Part of a small language model's weights.
Size: width 256, 4 heads of 64 (2 for keys and values), MLP 704 SwiGLU, vocabulary 869.
Architecture: RMSNorm before each block, rotary positions, no biases in attention or MLP.
Training: a variant of Muon for these matrices, 185M tokens, 11268 steps.
MLP neurons of a small language model. Each row is named by its layer, matrix (gate and up: input weights) and neuron, and shows model dimensions 128-255. Each number is 500 + 50 x the weight over its row's rms, rounded and kept within 0 to 999. Numbers have three digits each. A neuron's up and down rows have the sign that makes its largest values positive.
A block is one neuron, or neurons of one layer that tend to fire together. After each block is what it responds to, as a language model described it from the Wikipedia text at the highest values.

L2.gate20:502485591365533579540533489423435535407515468521526478485499536562508415495549415482524474447520463552469501529449563538543504456380506412501588530465538560499460435435518430478535507457417492426521473536537476491419491560498410458542532468491501613537478485532528526569507530485413491427507500552474552513512523439447504465583502467568470479473499565517459590501435416479582590511436
L2.up20:585488503416533528573502510502377481442412432509507474541467550527525417529544525494577405440637468553518549460597541441512461489420486573493545517489542543473433512442542453405482600529461512443447438513555491550464539542479451475574507506464429513386410459455484519528531520467390482551535528581545516541590484472411501436472564468561475493413511552554511593494447517480561585465504
Responds to: Sentence-ending periods, sometimes after a closing parenthesis or a question mark, that close a statement before a new sentence or section in Wikipedia prose, e.g. "in Turin." and "(Linchou)."

L3.gate35:494476590509433410482492578471441478515504485388496534517540418561471493461482446392562518444466468542574581488529562505538480487480534538454525606466434587415452461497625486550494458538426528427433506566538378452474440480484463459597526475492456456421544599488531542547454533447426543488438492473508480492423442464383557511553521472560481525471462487477503523554497532400490555494479
L3.up35:515529519437530476517464506522437433511469427459549492467547460639487439577573393515536541467476534573551497534546574445529502430515516486538445496462520526514434464531521459627473508542580614444468448571469454460420556502525518498582475590510370429524514479604529552528522535511477460502533528468470484416601390500427533458531554577592516477479406487508520507490557522443491528483545
L3.gate80:587450538425603475454511513511400497471410554438454461501535484436493509466439508546579489605498508472568408463461419479412429559428506505494526466560558451442545581503551432516534487440519496497458459572537523512497526500420455365495473494490531602531505521525503436489453490499628537429553463545512532497432425562516525450439437451532525435469484501571477486496410444510552539537521
L3.up80:491508500510549488477532405557551520422569527568529571436486478544503510584488517514539509564491439457493417484501488512545450599460447561519485495520416427433527556477481430533562545496454522479458505498503515557547501468436460497445541517475494553505557512542497467465439482429528511540512465510507518507527377500454533447531492471396523479538461613546505569513329485437521544474493
L3.gate87:461467525523461496434536492440507505431442545431428487508530570480481515484504434469478484400557509540518538442477559474441572415491486445580506557531503502530544503461608515473482550411455381569504512401609475493426473532505497588572514572511430372433528456406560628511558524524443587437488511530449527478465513425467526524502543507509511534461590495559488569562510416497589487464529
L3.up87:540546550490531524481570470449556489500512448558491522540550516615428528444465440459453542467555387562565540440493583440495549454509452510463576577518460507556428482491489463508456532458470434578481411422488507579522473511473504594569473532452471539462458501367545487468545568418530598503518415522401464531504477578472502510487499421552558467544528459516477500483541528484507498444458
L3.gate104:565452429392460534572473550497406588502501495482496544557520514472511474520441455464445444502579572462478597548548483490546422470443426547533482501571475581498536578488567547483515512485480482530457519488382494517591496492566446569453467441417523459430557554451537525528577561492529448469444556542485513515429460549511480541509501498505470513576510555516445397444514523516467515484504
L3.up104:552342379525483588482502439448512508532388392567521473493553514492559479551489452480531528518554485507514528467496456546575394522447534498435506541476502548525490557536483435468529445543492540449498436566458527602512509398508443392481630500522478480501447520502553463435536456442489488537511537550525474491530494480497502463568472511601532579370546445568406463451433439518501453504412
L3.gate119:625472516466475449529460526424452566449528451471597445568584423587564347548549456510521560508514521482525529445568494552550433540439528578482387444537458462496462449518502426477487490526485555552481454551445489570442602512414441459532588453591473527534536464403453540441538526470353522488581454517597399534565522476454547550468473528491470559455424576579436520472491523484565476544499
L3.up119:485477542399442611476409479553515500465428527488544528498493408538541363583521476550489560497504456476530545477436473533527498451403578546601530505496537487430355559438416580423556446501477573494489437564506449616463545462487408552549481478476517512515564406392517548481470564491441604457528587514553513483491515513586499457465546476493586518493603478456441568509459496493531489581471
L3.gate135:504509579457388525517442513550555483356561418570430505587528528456430427422487409512535507518520496605506518416476513461522515518454610508479446491520477538425498459526521439473498490523473629548454511486543543471475530474538425491530466593474478440429489434609485437513554513378467444440482487609519443507550477609508489465461409561548456504484467406565401537363473541484556561450492
L3.up135:512512537437469475533536488521588526439498466482467453432516457493496507518533495535510537460475470495471579485566509517489529545451579590470460468438479536493387536505485333512462573525443499656404473453476552539570579513571569519500478593508512466524507532466576435503493548484454514544542554565432456500502594530476446518480500560543453466606478459458447540557416551543505491509512
L3.gate139:461490521547528548481463442503587485473530473435445469457510406504519522548431423530574521468544460466536507496499468430596461371438536453525496536407486531544523566509479609514566570520441496558450565453513488495416486421487455531580466586520511600581494530470517430513506594544417444555550521492485504487542485554548482465558457484439428496507544552361450504427571514499592531514463
L3.up139:467502540566496523536490480493513486486474512463448447494496556495534500443553539505457507508467526578519552518518605529423594624592514505490438507542559561528589485525474536510512529545372547514561461533526464524515457441484456494519511477459533480564519470391477562465552492415560408354518468436472606443584444475464429576489557609534449554442433522487474542585551547460499466571515
L3.gate310:485560566447537498489492587584548458456436548478531422521491579453462533618484464470481512462560435588427508496562513585590433533486543477474434525540480655448475378465488433516467581465499473527493534504505561478493473498458541452494497470501519488359539540566414499538573534517466483385496605518477538498525578563479552582512497501635460503397491537446461651520535497529452503516530
L3.up310:439466478521491477508463561467465427459550527455544505453608491468548465545464531510471505514481509506512513475545513559514485506443452500477433548488497512530476458511542491587406518534552418590514449555543467481462509530524547548533602478540528481519466548446484544500522402545598445565506512500445577479448591515492495401540495464555660525473527540461527488428494555507518469513510
L3.gate384:552569492405466481489481479513425472492479507460515579507538526520552417564480424435513478452516417626435522487461524560490492462500478459445505445491527563465471576517453540459508473586418547506546498480497474573469494390466532515407461410498457480530535399549494473494503518455483457569556537599468516432594364445356515419385422480512508467494594576501483435439472496498535445533492
L3.up384:445409561412376509507413532511519543503538443442484426434495568518418558508543438520427504439404520540485471497451531542443385399532484561474467520384552505460518458389517533540520478456564479463453465511524468575529566471516472435565547562556435457443522392489555553541491468470441528467550506481482528585523485545473610511462540438467488478484476497496537480494506435501396444466450
L3.gate414:493453442375438513423525533528524462521600534448486540579485437472548470561461502567541478501567459405577608415566546437479488550473485500512427532440497506494568417504536464382529571513479582465429392474438475413468598523483437621503598521465486412575524532468512445493526479498531462549497450422507485418457470583487536501562450503556495441540473436490504528580515486458576530522491
L3.up414:541452449481509555374480484398525467456535503465508598479558463423511476502482496533486490494512517484508537452461517557451413456571581451516545622496500497562524560492484532505533440399506551443428386526576544454521493513563436481534570476566469458532593532461546529529476560409518521517580388508541496443524582513478491482459490507363366565460545486461541464496558596476551448518489
L3.gate499:449498509406558585485562491445421555558501506505512427527446482476523456515531439613554565455485552452484468455530501539505399508542531592562615537590539443492592533503401462565586527550545411643533428437494537486417486517507557567503461469443435515459495435430508500470472521547579421486557476599552555513455579573390602473510508552511568536461500509454557459458492406498534516531510
L3.up499:455465542481435400526588589499481608478467489553533546513536429425523573516431433602567469440468453427501504555503506534492459481527600508505535510593470433551488513502466470535430440480602555489529507488491501486499510497447528588582504554515582460477544518516464527503468508501529488513464398535505559480545400502409559515574421494479521476473459526500458531581600538557487458509452
L3.gate555:502516611551496463479518459584490508442540401556530496493416509335528479573475565369543545551599509578492416498531499478435473497464532501601473487453415443582487494530475461545514407422506496515539479595501456475492398534509530472460545489444519523417431570522521528541489550452570474462490554502496607454478472557533552504516474431340502473544452545524504504559522458492533527540508
L3.up555:511517575414554447425533496384432624464439562506545425615506551426429516551532528552412471471462425539531495554461451628537535580504557496412495466462455478490537484535469444487454454550521583489501517422486492574373453496529538459469496550433533448554566469515575554547457545426340475479442469578482481521507506489464540488500509340460449516521471435467483508493558458519460488477560
L3.gate579:512580469425487518521461523484532485547464552565438557491517528463512473492637432481473431431451486516520566457475480576481487548505570514541558382403503479503528493522415579484590463499526511602465530508486513514495485533602536455477465413545484490634464427592507452552523509511506449488507477528537515395570421448530551418499508507479567527571588528466556554519486461468372535479461
L3.up579:453481548420457411526523554570484519461595414479527473480547525453492454465481559471486607569540430501477508452553510510556588497499437518475523547534519527503558582594498400486477545440483509528503523502509481440492429566475546613553414541512561529508431466509497477555579548502521535473486624529503458456481507448540564540537523459538510494465547535538455499494592518521508535525590
L3.gate650:553518561534509522576494594545471515492552436428500477391497484506480451409489514453497442487520565444437482570498536510462529525606495483530513551476468495426446486506622506497551442428510503522574467510457408526512513457461426595597462448439522528540450494565579505555470511470521379518562489479463565502565461475510531530492503536606484560512419490446438553530467529521501482421394
L3.up650:470548502505522510526497412489515569559533529477409559501534530584536443533460499508580533392436459488555494508461481588512474542497533435557482496543423459527496466486486500528491507562576584557430461447546514493467555406525490485537492519515585457470496510534472457486479476556549375588463411596505426510537543511524525552545508499454519558380521486504514600478483520540557485389399
L3.gate681:514508453524513481487439516499450463467561421452521522511409576433426551546455420472456481501495467543541469555560433415545523582535479560505414393463543537512460442416476441439434505594504531425488600510530518553488439464432471537497523516502550480524528523481557577509563506492546497505413640505445428547531439434446530475575433449453417531461418629567446451559446455539456597535546
L3.up681:498458486455469609478439477403503527473432445455550428458436493484521511489480484513518497473526497478524520414567471455529468503637495644556478518440536492483532555502514529487501516533490598495444496402563519576552434485451443460543434574491480530486505511500600557443534382443469541497540537520477476490534575506464566411509475405489456406451533514472461507478501497484491470495518
L3.gate697:484508446458515527495464479455569585446471453560517412501402445524570486487539503499413461426500578638464524528517609528559456487512450544488511387516481494464592563590618573554496496496463525514482436526514445544565461417583504515580552559509421577497427492420452461517587525504492521549487450483503444534484484529436438559513482567586454489364526528509552382538362500496524468496546
L3.up697:449555382450521398502531460534470477555453463455575521544481439456535531489451462529419486470406468481513521494542516487477506543454476591565510495428412485491442448557524575557450562458480493460474445554480438495544518554376516587433516458551513600534470526421497508433485495474492495464503490433458449513513523575482512510489500443543506558408491556485488432474486515388553498544487
Responds to: Sentence-final periods, often closing an article's opening definition ("...wide receiver."), plus auxiliaries have, has, had after would, but, as.

L4.gate72:481532517491494411464401504562473554485492458507566474589542482498588419480565551522522400488545479422450480575516483440511512553491433403457442488566517492535545524517453419496487481418435516431449551543623537526493428505548472522513611556396459501578573479540450562468435490556598522437507510455458496475493474475482506487625503509529472544520518565507565474511493584530605507396448
L4.up72:546488556515559528488427584511551447475498518531420454572402440479548511567512494555543580464495470509522603548511460531524499465421481573474451569586568462499562526493541543478519502501449489588522460600557501371487509462548496532443486441515498587463486463476461493454399470596473470412572410485446516464554556502505509442533461533494428514490552562499544496536499469550492530411435
L4.gate434:505504479497536450434528547508501450560517483501541554569490419468479454477429503455519513478511523433449474504554559486431496536423512444481594476434505473508435588563432524483441425487499531453522531634542478503451457641492539475569553430464518472576532529559471534489464532546528509398533621536437521491563479603600444568446501514527445490455568455511521488515592396447472465492468
L4.up434:409532417546503523515463569459480538486482511515490502477542493554525425403453475524535481497464483432525465515606526533478431441416516541500497494537463500416558522548508426498583510530394489484544552519520445548520496555520411511419518441459588407506560603465577472605431457464497440486410446479597542553509526500503502441495465453522541456465533447565598475503647475518518489532436
L4.gate446:532508470502530489540507396567467452521549597489491547535456541503486465483507518483430514510566443578520371545611469536450490585479471472506464523556452473474543482544481401433503563570629534521500456610533574441513471498520545585493504455483517518535476566493487474534417455580438443432542529546531496541485460429557437468488400524583541469489534431538453477467509585513373531487493
L4.up446:616515509572563575472400495534470556559479437428501475603576473529559466530515456535456620501521542470581542440579537464375556491470493479522535547476503609469503502486448501563480550549437550433548492525416494481490444585583428505457428518507498471532474519553422536531587583536516556532577538468591418523477525610456525481568449484551520463472424418485526476472447552499534453468469
L4.gate483:530532496460497479574487561416484434533451549525395568534494453453513511517513548434417502641453551571462473510525416515494515473558454490515464491465587550531494564502541510462482483442446458530513474588427482414440424535456461463474479467496488516539636470563488610487528508459480497407497503515465520482513569527518492432455553507624475538518520508451514457490539459594528522474508
L4.up483:488549468513492547485511432483536437396503415436472475430513482549496459412592424435496583468463518442501440573531487607529484459442514550506518446475512497589614508478478475493592461413520509597536440602358454409489450478516457508443498552569514444539492508523516558412491498557421415477485497467465547507551537461472543457510482504569541445479588500469536499485533507532488435449428
Responds to: Short word-piece fragments, mostly "ed" opening split words like edition, education, editor, plus mid-word pieces like "al", "el", "um".

L2.gate593:473596452485477495494426517553496449478466448520516565444461579460578523415510473437461510495540547518527467570475402559461512435490440481464508485467515415427600504426450600479488492559380502532505596578529519498488515458430496479591467520427496491536456541478532392494543480542516539432486509480546424575396515536487564467539405470550432453573516446578566514539459538452505491501447
L2.up593:474500552475472549529330557483518464538515536422471510530494464577531597495462512519533585507495494480524472545479547528448509411452500455544543548546519547529459491454458462479458466551511544503522440551503542443499541516572531547591564492497479526532460525381552535410471589478481509467480528485541449476416465503415548504488432461590407565564569470542583472586488508538409451500458
Responds to: Second word pieces that continue a split word stem, above all "al" after qu/re (quality, qualify, realizes, real), also quarterback, regard, Valerius.

L3.gate41:412473466571419583511442486486467506533433422472554436543591479493523494602506492523465466457458450501504535483468463535435383532513497450472389490579589483432504509523458506428487498516451481440545493603506509426521469561508562514458520442469514531475602434544467437517495445591532457462491558483532536590443512500434520508504429468501538476527553490543526545570495533467541514522481
L3.up41:438465467535485484493451612451557565520555473402417547569471542508448508485553638497613498499624416508547471588571489475475447472457519568507448540492527463515502420562460511483607539576515472564542566525484571567493510506542483507479464506493443502610519652443517522574524428564476462393495520516575566585352463496552451533573488494503475512487563450519484479495473569385409510550492
L3.gate138:517479576515504487494544618485458527415466456445577496448490513510455475559523566503487448495480488542440487505506460443483524472480506525559406463498521439511588628578486531501447377442418485438473559561558396408589506456530482475355488466429515525537509481484498542553477483464497542534499543451540448513525475465483531477527534562545513534506469486511473422542494453524478479549466
L3.up138:553509476494429607449494530453573540461557509582430504454403575441503471407500502493462527462506488386483464567493560499579459535566600566509548502446567498565438527489419456574573467540493497543417448473538498599557549554537581515452506450534526517458477532580535467526505503567514566547572431552499484417505386510593555506502601552476522474487424478492464446503451519549457373490575
L3.gate145:478541424625497484543425504451521578573511421460486492524497503480459568596378589477498478514534425566543532516438483451417398559346468497527456505506449469350539551497500454430496526590496530512478444488555452512462520499517508452520484517469484518421458470601528549455417440523469459524484470532636491556430581492496502434482455555497502451500636405478523441498540499477569519420469
L3.up145:482497509524531412516545478398502507444513529493499418533380474512431558523400506505514503599475489547546558468492565486471503478530434545593542500506518506432462480458434520511510533436535461489552454425542505579561515425422603494419634533480533493455545526452468519453590512458559595476526520605460454471549486464564503483452482573487476415473578479537526501494520478545550512418444
L3.gate159:577511427483427510567559425465464450435533443410435523524617474512399512555431457369465542533531423570528472453428489513559484455461539499541489525505490504493478466484494542513501452468514502450488566527483512584534510537597525576473579519491533525530519570464481542538623434463519498529504539459463533516446509462468623588512524600545557535519556560511519560452455509583507480548421
L3.up159:553612392492381500509539331420450526477523482533475498470478480489434484572489563500449457480490510442457481479564466443590540516425461500483483482544504587500508366468546502475612463479490499504476476519425483439455476651582560465464513478514454540455513495528488428521549413433526430584598544524531573551493564459523500581590559578562522511497494504538486529518461490427534515488455
L3.gate196:519418541484471550514482491512481490493709519422542497516505534489486417451391488457471532509515458511443491547434474482488477496512487437604465569431448470475533461550482466510437456421524462547548484506533483494512485512608519458541382432533506544463432561395452504488545602569569423420457593477501520519457472544555504496440486461502495562532465394499449436523494463419484497571567
L3.up196:507510524547468475529439525540550517472488458524563571543453412583508489543565553523477588509503520485492437536467553579573497427517421515587553485507567474460469437578493518417478577491498469508569473585512471501466401571608441564483528495481623486510437609458512511454526478528523383457459381489495487556466461565516441469555463511438421419454480526420439421549439480499462536551553
L3.gate280:525470472392479610443420527483541543464534591510454409538478431427497479466500536455519514526494534485553544510536485551533482499365539427531503550553510518472449473519475540473414493507471541493525616527634364419410455535510480515518492490546507480643434537429515604547514464540490443523466506545413460504462449515480523398455511509498475476508449483513422530478401442434547490511481
L3.up280:524481524520548502472416517477473449476482473531468423547459436507558467486470473583455471516488460455468454509468528508470469488493549525469403534532511492403434526556480566564439446449482458515487531498552441451554532571469519553607509526476475482464504477563569482500460496595392588543504533468563506523400518466410542534521513469578498530451532616530515526479567498536390517513492
L3.gate282:488446599595526492543460575413517546556570511580514435532496440558464523500523517521368461481499481491537567520470532531560526428449442570461394537461391514427627525433516541416470481438549457469536508533516504508571491445479569495498499555451478559458463532478447464471365475490454467530508539574588446505395527476535468485445510539507480531498555423558455486464438515457481584551524
L3.up282:457483552449492539455498527546502572630554540500480394512508513459514448576503515575416426440524477468469537534448496524489472507486478473492472433461487564533468578542572539410517376486477509493426517492488553515487447350522479490590533546534421594417438587473575502525488467485467480542487464545508449452546533515583465487562486467484511519470420554559398520515454428443522516509412
L3.gate300:497461525513578538550532519428517496540539488524423463492505564426476442596528476539474423526438387399437449444493501506541459578409561549495551505545557566565487561508464513500467565514454462494524539483534459536425551473470462514460594571445550462544505493432474543502504521498553482455410623469515380510429536594506557381511522505475492437441496563482558438474453542466494539495392
L3.up300:533471501601440432554544494476527495553534543477427473509486464486543496560482463578544510502538495468387570406479502519489433532468533572504510582404565537567522461490492438578505536468433478556469422580446575506400483403444580468497518525524529466490517467373568416507507531493542427501484505498551435511449598551522512473464461402484542530548536460476535502484409549486504476472438
L3.gate456:530578510518415545511467565437474530591406480468535503453565571462537489480524471576560482530441576495486477539517522509488495542560495613461453584455488417449470530441531453541511534528386456549553464564506491442549504563520617446443451434551464532398480514405494452557538516485484619579525473435516543479512528457469439442473443517422469491560554360521539543460519492486596504566463
L3.up456:473441583454478495480412585527476549539437516442506487453473528511576626472417382473606524561509530560568468498528514492527483539422478446448457502499547426539543530477543460541542488461329540514533508512485543459526525595495503505467517469559456421516545502533496552539536420567431518511546494477470611549490534410471507500433497549411468444477508472475479475455450535512629398520580
L3.gate467:478505606482483509459623516391493562566542507491496519403462541475484456469460605481469459547549423505448467452487542488514551501561423465508527533521488546536568539510592556538477557481514471526577517568492419403498494474462507544480505547463492526499559514430586443396484517491574476461464558493495466492551456472538528579518453489524447435567530445470495467499535503501476473483549
L3.up467:551515557430506492560536558429528579498500462460398476441439503506515505474477425534539527604500464450425434563481474460512572451415483491560532521501526574531456450456499434501447510464461510516552538422565521398525488481525497507518399446561503513531494499456546475476436520552581472535437609514460511445537500475562489618576503563560477404553630520410509471525542542537467485537486
L3.gate468:532462498531599490491424583410486424497606393465520493442450511543446594536502493483463426450492430499559493608545500464555393548494536536430482512567456480517455487461499404507452535464418546434533567435511526444553490478534504540568486444401504501548492523442408482525497491559566569495519590530458461495461533499578436494451547514532511480386618421502499443521452599411514614535508
L3.up468:493542484611507581473379566526480501377488437492503525479453456574481536467516605535553506546481480531497545456531487516556445554497493458449451499515554504484538497608453462552490469324448497437580499510461477489497472480495609444467484513424472545609448548419468535491582528503540518479520538460563551552491450452502476414483624566554536503398583455531490459515470489436530562437543
L3.gate486:505496479545552639525524552445468441549343500487565518541568443524419524528377472490407452492448445583463529546555526400476404448462546483545504493418499515485411462474419532549616574536474456444425587469553487503478498508580536462598560473552613558549464510472467459471569509580478615498487496450510508488504511504521521498428491487519492473567525489467518461437487577450568484615526
L3.up486:510430518483510538465525589601619477567522414433554410468629525536454498539467421441494496452430501464448541475501519556507488552585490516508511370490576482510558452516533439529431488411417447453515426511506511437463554501509618505475551484417613491425472462553417361504543501442476519466468453536451427363517478526485543506436508592493463472513577493519492527398493545454431539559456
L3.gate509:416527495513511475518454526447492459587490498477488574463568516486464492480554519508511520518537431444476576537526493497486551534491498508502406508317512477599602586426503449420570422524525469505485541544428533463509492451635570554536422396474511605506543553399525513411433422493534502557490496506510505475473486548550508476474484510403467470488438443497504520483482521412539495543489
L3.up509:540509574433492513520586541509527573478477406528520404496497460450487420492483485626528474519477538543609498492482480550472529527476493420594422566556551445389613492540536484467479537370453494487508545582482406499564493565439504567459525458600538486527485457445436480563547535492466515503525504609564517506488562480395456534609515485525379543545520537527492553494513442447581544547449
L3.gate544:543430504473439653533428502549527517571452439523543517449456470478563449467437551597487464408506533479516588475499537480430535460521432535563449477480564516404507508472518486565555515535518451498538463488565454493565466509480544516474534487362529565609519559465504454570424407502442523417539480511499411569382483495520520485386482500553428546464481520551430459448461479525501474574495
L3.up544:582483417460476573496446484486448458555521503448537511500528601488540468590534488512561433423505614442504403530502509396379489498494476492500494456492540480499561573469561475570489447499592525517547491491530494515511464544407479436495481524455493574513504416478557491511450464478490434472535429535513433559475400414562563372344497532517362549512547501595537441551490501449501484592571
L3.gate575:559518603565571505517490535464435440550518492484445538483559489602416497604482579549512564545537538523489518530424498503437498572472443518528515503421558474515474492477520454426530533454513485411488529581547506482596475597476597426498509497438416606450506498436467531576445541502423466579443577507423530564568460502561522488565477559594457433546551478487468465491439540486525572544465
L3.up575:528484445507529493401559481471475451619434490471467460544512477572446497499392538555437486473510452555545469547473473502500486468502549500546465558513365553506570566558475538499437442450602448484483522540561447586557489570474532460517542438497537528434539572482543442509500517609492520433553498528548507521554536539446530479505557466484500546404527455505498480508572466524537498582484
L3.gate578:438509474473528544419384425486483504539556471503525525500535316517557490405515533526505422412549432436537515579434524550515517504440530500554497557410516514545520596433543483449511428498439524508468448554553506528593454516542514511495555552532446465512467531562547416569436492487497402526441556484395538524503508506516568477593477555451530490542582563537439412485496410480506463449530
L3.up578:572536463429535478449539521493489490489464508426552528607533391536511526456597505552454496420525469478446549519574436454476570532456443500463471540545466606523469508486481472540471459534461492496512485434572485481512490485554619556451517465486521531489504536479507479534468484458403512555528540518481442536509479410475439562417574462637492487605507420582466541392412507508491483506575
Responds to: The first subword piece of a word split into several tokens, usually right after a space, such as ed in educated, en in enlarged, ord in ordered.